From a checkpoint of a small transformer trained on Wikipedia: 9.47M parameters.
MLP neurons of a small language model. Each row is named by its layer, matrix (down: output weights) and neuron, and shows model dimensions 16-111. Each number is 500 + 40 x the weight over its row's rms, rounded and kept within 0 to 999. Numbers have three digits each.
A block is one neuron, or neurons of one layer that tend to fire together. After each block is what it responds to, as a language model described it from the Wikipedia text at the highest values.

L5.down998:442418538516510490512488522472513506524491445467523548503488550474580470582462530511526514492559497445473515475564545550548457494472489588437500518563516505485460510488558413468424485533493517522524531479487533466376452501501453499458460532450433516478548547522482520489470547492492439494
Description: Degree word "most"

L4.down84:529475512532494547481492497463518502535528511468455497504494449487489504516464570489530510554455502490504539546536561420508501511505571500545516479560519444473516522437391549538486518559500412608534509566443446498504474506496548551472458503434520446445517516453524475514472508490495432499
L4.down275:484512469471467485495481479534475473558466551455528549454507483486475504514537472499543547472534491520436449510530504499473455489529485522513505477515580488553478490565397515441466438463554545547515507547464524484470471469500525505493466521449523442505512497516441535508479497572445441557
L4.down409:402543509586435491472501509507497505463551495602562535496530522485531437519493486522472471464528497451512480536446521510494493546536510462508505471518447510514473450527529517532518486414475467474492497543494462489569521520447429516499566501509554394505477538519502601484518472501405542537
L4.down453:513494507547471483515545571518537482504495498440474559501654467460475497532517504470524477498551520498506539502494525405503461579483493474491536470459474488500513510487496503443499532498501536471481479516420446478454409526512546468474449484542551444421528469490480513467471568516576528522
L4.down470:545498505520524417448548494440470444574495502506414556528560528414539528492556492498526484447534502469496496503555538550535422499519526444552520493507483552463476465535471516490561490473514498522469525403560479518516526516543534512466452469486396479557438520512467522483522544488529539538
L4.down605:548451474497384470535548502501504411522490474486495472521592496540537523500536516431540472485481521495417546481459495504535531460465474505539528426470453528503500454481535534466454452588558470529490473474470549522461517566470444477450476544522503493490542534552505510527474529486515468523
L4.down822:498497524519486501564498527561481514468577536597503547493529492494496569449489561444532582460519621505569442546489496448448476489489510460449518542527467475485454527473503506501539520506572474515433524559513462472543474487499504610479547468506464480442472422483465585529510493480520541527
L4.down1005:499457453489554443440496513526437500548525527496485564550532496457468509488577494531516525427503510547493536496549486466507508490491549457553536473445456477504452491498444496507495448489535535513489544542427550489461501466491556546492501497535518447443550543567537500525491553441536519475
Description: Sentence-opening word pieces

L3.down279:562516502512559498552530431515488487527564464466543485496456538572502460576522470533515488499456446418502573576428519491491516499494542507492537491510482475543487466504550569510437520530488520544510499483481567508483566437424495473527520542498460519459441483517562538516490465529559560480
L3.down292:472398428520460558547481571522561522559580504455436422456440556536518492472512503432501494479523518510452490537509533502499467537497532550500449501542566534490475527486569481557519482503476484558525559466481496578402544575497538484485520438524434549475495488469522519517524494473489563534
L3.down306:545454473511541479537464498501417509515517554497505538497507523583463529513457446514447441540536536457530496510431531504497477466538524512485498534455450488520516428559581544466524486501538488514571507444490500449509442568471552534509543450602535514495467542397484512510477452434469492530
L3.down399:547456512518435513450515530483446453506478595471445568496454532481569493506578517466506506497511396454541520512495518495535514496508444429450557465460538492485486455536459490581479472448535572521521545496475487475522501557475502515511561451526439471469478496516531547536480517433586524487
L3.down528:466540472456493482451493494523416441504468490517535545429568474538500454476431511482510565469521495516525444456517484527476563525547480483520550548521443487588550432415422455535459503560474540509580516513564488495523480429567544493524599513542542463521431421451537509529468516530491485479
L3.down684:430502474473519525522465457555478495467548565547483514513408505495452493543476501509488516512494518457557420570487498433516460435505532507584523519526483537546474440508508440558507477563520511555550559526433557499536466504562447489463612515499571519446544506515479535456521447529485540519
L3.down728:485508446479584489441477470529593477427527503554506547554523508519452466527482561482513509508579527491497412435526517545547465523484479456488489562521524513423518555523514495516464501555495489516491498524492483513530528502513481583525462469474500495497516448464507497501474448531490462571
L3.down805:518523582527481479451492497507568515530494508540527479527527472499468486524549501526512482553497551472391544497497533481497488536494499478517582549448521504563512445526506560396443488518505482477466455498521504468495467442504498494538482510498542507484522508529547541396503506464526439460
Description: Split word-piece continuations

L3.down0:459486513500546515512463595502439516545548594466481449490505504474426407501481568456474472537537560520548521501464493499511474561496510437493542408532496432495521511512490503517430542520484488462553455514530508453472543514496528464464501499487464485470483505490451431468536521583454486487
L3.down57:493519499520487539505491554479546428461490538515485527507451445548481486447497443460488457485497565529500511517508594472615396511511495435431508534499423470536515541544544454553496494384479520430418592554569473552494467557465485581500506527520509454498492514466456469475445504521576488487
L3.down110:475541447511519510608513497488476522480512453477446475497508466587420556461474469508504524435512442538568516473515547583416433473480495535499513524521552523526510501501500511455548537583570499506496520479491549528560396449482548546546519483494457513508454455558452495449531511497509549581
L3.down310:480556492553457530533493441501456542441476460574546479538444491418403483440507463429504492470487542467499429452536565527537438511510578519466549514486465429492530508493465553526520536453539495494483397479466528505572551512473494544454501465474470480492501504504534550468540515526446500576
L3.down606:494537582541444497513493550520493537524486413527528478509532474538503501557514497537558541496447528493498472491520511481505537534463564534472424525485505496475535551463492567537501463461532467519444551536489494538540535552530483565475488420561494480469437463503567515449472505490479552576
L3.down643:488519474546466468547487480487472545549509497521507523462542548572469465558538514530451520470435488449495500494507500431602514469482629544421506437563494501490525529561485493508517515525538458492511510544510516484549425552478504466472481439495461456471523505538511530457531525520495519441
L3.down793:542479456458539469515477500474488495551507544422493506533507522508534496445469475496526443462509506521501504527487502469467546485574545488440477479538495561510499492496502488523492462545492480538570449508596578466523401521460514482450522518454529476494537576478442480502425457411492492425
L3.down900:549505507534478510509473546461428483479442458474469531470466515535480493455552475506562465466522548435592390551439499574562473508501524508440531470512450600532521434572515494542546556482435515474454529462445545501517476556496478528476532507539549538470510558555472519398445503472476465499
Description: Degree and quantity modifiers

L4.down36:457515546517543500504465534519546507478506454430518422493533493505504562500494477538483539497466550529467539499500498493525483516518508476543534547465490488462476554467465506505488437416487528476444451458497520469499490589503506488508487461500527439454528465487490532489498447542592503517
L4.down44:542491438527428493442504530505524541464451491463481478513462466452456453520484530547518476530462460446482453553483515384539569558474518501557468545505491388485520447543541497518492450486548570470458486449500458513432451527448511454467467469519479452528535433549502507531563506472555511532
L4.down211:449466527444530507491539442443504484533546618485439510515483453462572505498458488475470521478444528532464488536484456484568539491463516483538464515485524565547485495518505474552406502462452542487494503498434439524489503511476415523525387499475534613460559449496525469495519507430523508543
L4.down434:505488507554511532529571457414503482502516567507544488544497532476551489437567491470498505462502495543457494464559526500540510528465544417502563422455540488473541532490506539495534527525435441469566526461503505547457524521436461470462534509448510519490468531555541520555501511495524485523
L4.down657:456558516446474536496476435510506417525556480441514476526485566471596475463545560540517526484536556484442488487506499499496518510464499575517415596493559538530514506550492521438481513479532519496533566494466487477490487505501491517497516574488495522555491486470564490501568551531490472516
L4.down690:496468543489523510591519444505509488498503507445510505525545462519522513458482499481552607483429518493521494496556512560522553534465480528406504417399569561502447485480471521518478510532463507540538489596466469458501454495501467541497509529485537465546527484469491503514437460547490471591
L4.down750:570478473480529492498465556503555497565536486498507388527480535567541543511483561494511492475475448555494448530484485453459522567502509470470509521412499495468567551456523544473531491454501537447551514433478477575534508547543572504499554495522547556500636512426540524470497411455513482526
L4.down1002:393466499487530465479417542495514589488475513495506475489467506483549483516525482498487458510488515540474478464519527434491547444540487410508571444487503444452457464431553452495517469526464476456525521520533578495474514521529497522485449498450492493527464541475503486514457527505469438523
Description: Slot before a number

L3.down102:477417439543520560499532557467498504470520550504510518529532534391438570444471487466523484491512574514453554477537518444567521494491462495510543522478526412493488538473563563446493522483475433457456468506538494566588586482531545493503528473416546432530518531499553552510488587498487468491
L3.down265:446452551540429485539529535594436559516553547532496510581479500461522552421457422483497481501465507489434485478567425539532495494489466498538491545467457453447417488502475507478525470499448541547513446540514419447500533478575480478476510565466444404516520452523585522543454547518507517523
L3.down316:533486534513416553570586455520501542423488556575491477459496517469518430473484488471546528518465570506486508519546482572504475518451521515496484441451522514541483550504488410539391558500497565483483416530480521517538520475476518516457499516521479508467450523492432550474448463494560437579
L3.down503:530480470562410449548441500543587512501430547536527462481554527495508509499456523470548601478505502562507533492584488574506566472506516495488551530486555477488428544529464536472410553519466476521420497490482532431518502508503471515471486507427531476456523529527536503548484502515453536464
L3.down639:460465508514463507520515531510478488455536479508590528470511472447461505485547563481524529538423497542447502477506505468550458497527418447591534491592498499484485514470520551504541529478568555555481469552538428469514479514510464474441467412486443483530517471459515574538533495424501516544
L3.down679:494425488610552449573451516519464513521587566455459504550547547478457480478460553484556449515546493539515532475516536608471567516453472466558536476490447524501490546454564528507498455489470516509500548492515495457524502469409539478507493475448487486479525507489502505577546525522509548525
L3.down836:490503517548508498585435478478483527513551580515510597442482531474500569475514535466503505467525588510519562494511512509489477472441447466503531529511425458482527536515542527505551538506501551516520437490519533452574526491509494433489501495483507428452562461412535580520386480465529454458
L3.down947:526434543549514506522457495518446491544472517526516520469500535503448583421475529522576546460581575519473548522544525482538509547514434471554500567498521451432485514461537493473418493459411513534463517518540511471510493530489521484423473479508435469527492538478456509518487448489475482479
Description: Sentence-opener comma

L5.down387:497496493518503473505529507494479493502574509458519462482573531505459552492497495480524466500529492504469441491541538634492463518486463507508521516520521433551511543528478561495538502473522515538478514484485464513502486517546530586451470490495458541509529469506536469552512520534486506514
Description: Phrase-ending punctuation

L4.down224:489463539520542529501518538489557510523508461468522469478555517479518495493529534496464551485547531478537479534400476452521522533435505546429547519517464472542483524456466542554537511509477445508506472527481548529570520503556460480479491442492496617561439486489547452571478466508519507519
L4.down241:550555452477523517528544580498566447531500501488461522549507457565517586456450540491508485493476476497479467478536485549522480503527475552529528514513518459464498492394455540543458499559453486533417484465440511503499496503511500525479496575542457521489504443538462487459467513497478542454
L4.down282:552461476488562433513493487534512609551600456505437536530475507477462518477390461477507579472420568504512515513539501457576500477460476476465498539471497464513511504505437539512505445502482560553481494488492496495526530433507479528536506518471451448542370501459447517516507496503501539536
L4.down540:538425469516460445568511507549522531434502441574458467461441541522466515491464522489456519501472509478487476493516473565498488541517541400491486483511488477437539512489497479542534509509511504475463430587480540489549530478505559544569416494428489465473509392514535470495496475535464433440
L4.down573:534444530476496553490490499478486474574420496503482558564476525488527487487486503540451540514524511463578497501514439462532515464453457554476464575530481511473496537411457573496490506527475543495521564498531557509468489474523553516483545564460517459494453546532500447537498521486413495492
L4.down722:486461557500449485503481500561527524537466477515530480577532475544555522452532489520489482509435483505497551446522452465483563476509462492578484521470438580569550504524469490507470549545507493431466472485582513510430459503495522506515459503454496489464443523560460471491425570509479540540
L4.down733:513528540513515436538433489530522439473420508543488519524534428476481530484436504502498477459499564472618452477520434385477488472525522524523468429560450496508472522499502472524531468562578518483473542522478475477505444522485553506467478491478487476502474555545548538492465540552536504433
L4.down770:478490527508518567402499504534502440530491526518490525467433535535551500492541501500577479535520500505436429512510543471555406455537526526524537473567483535564496481491541514452542494498488558470435532518478478490515513446493500541462495497519520428432482439530432494515494502482509469573
Description: Clause and section boundaries

L4.down37:573513476523512475507628493499474420554480557563472451451522528480576499537525448488527495511426494504482569499542485520551511520485562521508479480444480454476474486527485516451444540481517497488501464524503527493524549500447490409503486442559447464529523451447539537518484473537565520510
L4.down186:550492496563502523584512516500507501485506486492497489500558494533514440481525514415475486440506531489537502514489548525469472517543539481419530517443532502457527464410603448476426510513494497466538505504448510493529549503494478489557480481543437494413433427481535519528580499544503588465
L4.down333:528504560542391513440485500499508553435507541469533498477446403485505451515528543553502555511444505460535452506541509542538509512486450477490502481576496438548512466504475539518503506496475497524515421582471503534496521423516474467456580437474560478529474512522483438460473563509446537460
L4.down362:457461501515492473508444528444497542542509480549428412500517470498501462525557506534488540517478572498454474448401479467472508500483545525513497513554517482421546440471541518495552440537454481502480482518575540517475513478512466502432544424524504475489490547479459560516504448484515440477
L4.down393:536385487504612524495543549461454520449502480578583465554511531434543510497503497509493538480533496482422480519504561437532510497482430516494506516495482484491473519469520550492418513502503460468491518517508469465551500527521571487526493427515538455575499513483535463501537563489498485537
L4.down804:565503455513560509435498511450494516495517457506412500477446502533507595474535518521504555455409464442486417496462503488458448467480540484486477518493539458511541476468503524451505520479515570455428468479446541441539475485543473545500423462493512490498477499521511486510478480552509418469
L4.down805:505524546517441467538437481503493472524529525471516451555525531502464442496466439544528460536512481395514449481499478474475498488476525489489449482476496511497482487548495525508556451517529392447464471555426527466489571429509510523514524517504516523512456509457409473509545453484518542528
L4.down977:515449457485511482448539485469540455526464563579478438503508514518445428544541610378492582488474483501513488509549497433473528526493536532493506518539546498462504499496526534443488499469545465406504509476434628486460521454505462555534541510496480440567528598535526579534554524476467509563
Description: Predictable word-fragment continuations

L3.down2:519549498505445508477540500468413512541495489546471439452482482497498481530496475448485605520486518496459553517526494505502536504517515528436469512450546512542492606562495497501463509539474457533493531480452423447528513527547509534608515528549490455497470439478557502451505443458463441482
L3.down73:541537465496409422506522520508516473522528478561494449567475522524541534562511455518458525506457532396483458559446567464554503481527506434456512459521512514516473504518457490527524543501534493489518488524483510500529482571510525554506543387488478473451635499534492508475484503463504515446
L3.down383:505519541492431538490465541468504511507521439523553455456499503519528593472443469467557502513458604472499457516408504451479499449511503490487433562447537475452511489556526470456541481498519549544557598517484493493518577458558516481488535482519486476570468550544527519474469489560444549520
L3.down584:467437526467515535494445489460540554479523506565421589539488528476501508486599497526500433504555476563481516497490461506502424452492575432564438547503464431510440526513574388509495473485530583445503459511484536466458526420543482467520532526470493545464496519494505490469512503503459514476
L3.down596:491519522431461521495506568491532467511457553478531580470553534485591424498407546521547456568528470522501525508558530523480502467538449515456452521473482527557504487477584530510408530520501416422486529496473487525446512497573571544489512512501473491486483566497510507467491522595466481507
L3.down870:530560566489522510515489442427506494396535543487510495491521518509496471465477461481447543456483449509596487544407447524497413474575472541504485546470447443482509500483465503573482457533523501428501460499517478501476560503416523533457488522561506532526615506497504466509503588529544522480
L3.down985:504491450520462492476562527494473505499530529520515545530533461543388471472587525459440416532497441517528445489513479466461450514465507464528450492487472488520418533448491506558504487519525421504454474502470488495505517600454542451483582476480542508464583500539583503499526444509519507526
L3.down990:487466511466450437446449497447506532522470428513551480634531520508494535489464522459504487522548508528473622547497498527500485447489533467505490517451442559619552550512498469503472513487507503504443523422479476424475610452533482507465511545512453553528533494438516493529487421478433471550
Description: Word piece after d

L5.down987:540492460525604515487508545477501485491484439454475502519529489515513522513544501461542410554455499493466474570546463483516453486524468521441503478502524536487478441461504559459550458504477527537482463506429464519510505505549369508434517595416498469544506462426561468475477546567477505520
Description: Mid-word fragment tokens

L4.down47:575513452530449585485534477534501512486468480509471533458547554470452546465467531497438559452527542478571511555517500625475517574489525552485496548606540427460477542478504544558523498490526533486474448491563489501506427478515500535502450490475521461540523503469525474502521533525480432566
L4.down108:542501478500475509532474511540500507560544484513464532542525521491473492467554549378518467508487492512460540536547588534526498513520565512471432470476569479459546472492479561563492574564481476542485495415388455491515546508567469515548559449532528525473535509481538417503509515526494431426
L4.down180:577540512469500486477497438511476485452458449517517527423531521506465444458476473524480446522517508502504471512536482508500556567597475453504474515520570499483516483503505530503521520493461472533606444440480528475535431548552465538492522437455419509529478480577513558458528584523433573454
L4.down244:470553487564512521499388529490493541480542537479566430566403472551375479510498562509519460495494514448437520481480458514518528540545530476457491482506506471474444447476547478500536485475459549511423442600460518458505465510489498485565541489527465579500497452490493516512492479530485504467
L4.down530:508487439548502529519420520463583436567491476548538496466511464542524471506502557537526501521529515491532526483556552484551568523461510570534526496512512455433530512568517527528452510456493550513504472473527446530520441472534469467539500507544465504505457535511479409478421556408500457502
L4.down668:455525561495459485460539491465540506511424483482436511457490443508562479461560496461481485519546519422464490488504467512508466506507518473503452439487512568547472540509499500449530564445508487536467524532434418505471525388469453476542460527464464452454564560420472423506467474541495478543
L4.down940:471445541486497481486435460529512478492472472533540463466455529540477481518418497485512451458455516471519459500609562531493545499535517532489525447501446520479589459474477554494503473509526532538514499546493544549416531462492455503462510471535502406447485542496468522449518431520523438506
L4.down980:492488496517465464497468498515464502527543445591518494566527541512519452489490430494499528517523516503496575556589472553456529518578489469530504493553486513468521530540466541468416488470521556493529561472449509450580449470498552517483549486499454536544529457477476487492461482473505456570
Description: Second word-piece fragments

L5.down867:473492494497483542533491565480543488441532541480453510522570455471549440485593539484444516544514599470550487553475484517460444470439568470471506483501545545478497545392432507533462483480468486466550481553497457448467419513568489522486508489538500535531473471590514513533490516518503526450
Description: Sentence-opening word pieces

L5.down988:450533464475572474534428455507515500459486505509551479445523500508488461512477544544496541459495439472559496474466555512509474570542450501464495448503503404495541474582491524503532446502553432466480551507602476492614446542525510530484494526494510452443433452414455516458482449509392536577
Description: Mid-word subword fragments

L3.down74:578456502543453437494513510506471410502506450486517498469530482512450489542539505514525484526552479529473466478455510428389558446473455442504574477518540459506482535501487501527511453466488456597494498545522435528498545527503469481447478530540509534568498496523443504470509448482525494482
L3.down93:495415474511524555511538500489490516548460482456528448496492491578514467581498507535473477569507527505448579538586523480553482434535538493524494545491484590510510532559492502499460437423568528567487485545534456471430392507471480463504402529528498476456445446497534545509504470507529523488
L3.down185:563481546521445443503536480557514514464478494478461549524508528388497504539457466479466544460504576473464523522550527437459496460522486444523544510458473524419477488501445506501434477434428500491470524505492463471531485499528493541575507487505480516501570481446419503481491534568477463611
L3.down347:491472404507490456490462524490513542459521481482478530515582521474498462459523484512464438563512520477521443545535545416508475607482493536558517494536517504488514503470527561538507548451505494512521524510530466422519468442573520512493498472468530478489535505504530569513504521483472421507
L3.down432:472521543524532548521475491521511456536529542508568500493516429505460470482466484470547487542448504439580533480554503435430490491525505550518532520472511466513437489510477485532459481561574415443497515521517510536431427409486411555531466486519557508521509534511506474487480470398531466526
L3.down585:534520537536511502481480511573459460496562513514551527481467470575561507525539476500501512475509431525543461516498508408461416493531533463419580479424518471549510475586492588556498531497453498490541545477458459504571460574479496515498522539490541497517557511411445500437535500487475445447
L3.down932:602496554561573499523483448499548494445487486471554432572594524478546486524461465510480532518495454507493390523485407532495471500565515498512457487503514453506451519436509530486444559518475411493515512544533446473489496498433517472447497547561525491490472558535518425541548490501515494485
L3.down968:467551464506532545526565556481488523533482573517516609488535453482565501470513550529543443535468527490465487537502557434437509521495465472515539578455494459483536530521507498536466477437510494518508509488474460563528567530490549481459587461449511527497576458484626590503436518480485560492
Description: Mid-word completion fragments

L5.down547:500470574568513573520451480474479565494547520547463490520486490421496550493532507517511483493475535536573449550531464429442504457479551477442486506511523393498505518479462487502470509475562489501515498556549538453520563439477483518539515522418520524512494528431555575581477529440524453511
Description: Clause boundary after intro phrase

L4.down113:566520460446528492484558533430531453480495539558504537518498546471491506470552579502539430538565510443520445477539412598514509498536536515502540479571466510483502564466546481538468472478402528503509505478540550474491504539481505591428450479482588483464440591453431487473438480493502497567
L4.down188:491558449478422490542483483502524560521476522509465551523510548438447557522474475531541527469481446504461484509471530483470511508471534451509498522511577515447496511461441509532509515461520479511504540564536486565503550475449481483468537511509446491483477516486547486479531442507387421517
L4.down189:415480480559507535497416526483499497516455472452530510569464502548439554521530484520493457556521463491491529585545520433523517471582482480470473571521511479553486448496533483542573518495533506453501524457457493406467558468500492485484488484463480516515527526459503471532466446590456494506
L4.down204:464532464532467447538414504510475440502470481496516510472496438525462473518538533418458503523468562568516472460541450447485489523470495545463568460579462473499508535532476495543518508468553513547491482521498423477435449472538495550506509426549498505547512510521509483470549514506487522499
L4.down258:433539594521470456532564459501516460455501498569584538454549507498508593436527461479478461455559510455520498482496519485548498503539548467491451487469530512486494527502476527612497427514471479549546581488473505552581486531506478551439471432413476492536507487481464540532557483532515501461
L4.down381:581519554520503522532464476448500519463564527458416511548498501551384492481446509472495520455540512442470555451503550512513413507500568512475454535487517562468470502539456473481528585537497540445496453532432543454492542488425497522482513508477500509510507476461500490459476533530470483496
L4.down426:446481551472459468507503508504546532520475552604472499556449524512470489560492526606570501495519524441434484515463495486441532469471495474495522497493511449510520481571522512518423527516506456512540520474463540503511567505598477532444496526536549553540467500532563553465466451490495514502
L4.down923:436489466438510550524465522419528484458489443489558559477519514492468560491429513520541542526479542490511551471554464463480525575533493455512469517566514516535453475554515480453502536549508415503550470487505458456532444544547528594452527483499543500487546484583526518533474509496485514535
Description: Comparative and superlative modifiers

L3.down120:540424552472443473460506484470513450515556467483527560475429529528496531523538539591422557540467531514549516509439533457471527523515529516499548513476463445459452514491492450439566562444494505474541531454488520510491517508502466550477520512493596445478572571526384498548436409445482498469
L3.down232:513505471468450495464515505554488460539486521490519509505553486568448553462454437437545501523529581456546525441516533419447613425516468561489543558518483485477500522444520497477534500584478556460419575447479447471541452513528477466523522525524591478454462422449512564512478509437508457513
L3.down325:518511537543543529523538510502494420561528437553501513529473520551487514467514518536528483504472454521545454504454526565488521482488522531428420479504507505455411546470442562528571537545468487484583539488553486559504546511548540455550545458462512564485472453466510497502520549517491449553
L3.down484:487500502451410471534513527547533530469502533524503489487568484426534567496524468490551510497531464554430506483534564477521478530499511526480545483518526460551454517504541506488436490509522501441498548458564501471555425615500545563570542539478483517494541458521495528504453517462582472499
L3.down661:479492420519491548457543435518490496541447502537477442513457514497444471481525479526420538600483461448567518501510555436532530590426486532580471442489494449573576465495488453433501441538489536490443516469541510514529442534460594531523486487517541582461517455522491504475450474502530501459
L3.down832:495500535506453568532482520479535452526569486545525519436496546524447484422498546491471461493552528415475494495522468491486492537522485519434517506466472443479468453524477544478572575494495524441507445470415523494529478576444424518444538413505564499479467506485480483514474504462496502446
L3.down916:537534439493463489442478456509512438532470476514444486488472504472524505478444474540505519475478460449524491466555523428534472455542512492503534568462474441553479513513477534512432539540467496404413512449505507511465478476464480496528556540463538497497443492452417474468517502529478457469
L3.down956:532576473511481478491520478471417474568454483447410547472468501538478442518535444492508506468508496453491488575456530497468545491536522510457550490449474475528491544499487530491445531440474526405508539461489480500456489570475501540470471492527550508521585550425508521486480464459433401489
Description: Sentence-opening function words

L5.down856:523458461457563538515497485514472454472493492468486496511551470517408572488530522520424516524529532495512492467504512385530533516512521407482537518522510552542523538461520557535461495442494455517434495538472525523447519509495502487494469474480578448444499552545494464479556528521582496523
Description: Predictable boilerplate continuations

L3.down388:454560494475500538588497555494543483486535496487530474526502565468540536479568505466496494492537584506498495490452532542524481579508413455513568468525444424521553521578425607531512496442469448492524489491468485447510519481507522459531508545414511504515470494502429528498505514440509499571
L3.down601:489583547477517464548442522517502436516472535500568485452507563502508532511535596479502491494491494541501460493558515646420463522499492490447541596453491424531544471500511522520509560479522544496486507476506457455440528539549512461493508532494480533475566511599491499534546534496453566511
L3.down621:569513570455489533552403463567505536537535512504491538531557518533534506534574544477532502498563470527463500558511599474530525473489505508485525506450484371550481539499474523537523583531527523533496449530530464491539453467505464523407421483487490526519484480560505580484500515455507515452
L3.down655:549476515497486466479480524564573537551475478501527470485520494506542536504534612485512518465530545552497544480440575576483521526472472555507484510443528434468428490440481579450507567506571462519516527534487524513476488477521488530482483565429570499511514502555492525595452461476527492530
L3.down704:457452506451481563493474535502492473506501530494496475520467488448526491481479502506527525546489533451508453513546446580493527471561514514483479501464520439557533487473462496477524502522466512449513543530545471465476513514596471428494480516524516436471486541514457510465542613474579487524
L3.down737:505459496469491570555483514493517580439466458542510436553511479586484522548543472509487537481426545489471480535493477521518501490450506551528417464475496458470558550462497557492402526535513469463532493555491515487510595477547506484488547495480574474578508517545511487468470525526522507512
L3.down741:485539509509527527563425553526503430541495538472512475511455548513528541537547518477478495512565551513482530532525538690517485540530565504478536568474511349539568464500530527472483543524482566491473519501435518499483483480592516491500523528471495505509514511533525586508517570501499485557
L3.down973:541556488534448509509425487533481483440567553553505505489499588524526518488457536512425501472557555545463544463525425609498507550486561519470522535424507467425525513413403500474499518540516463546532504523528475464449500490529529463448543464432525520512524509526507559483545491435491490512
Description: Paragraph and row boundaries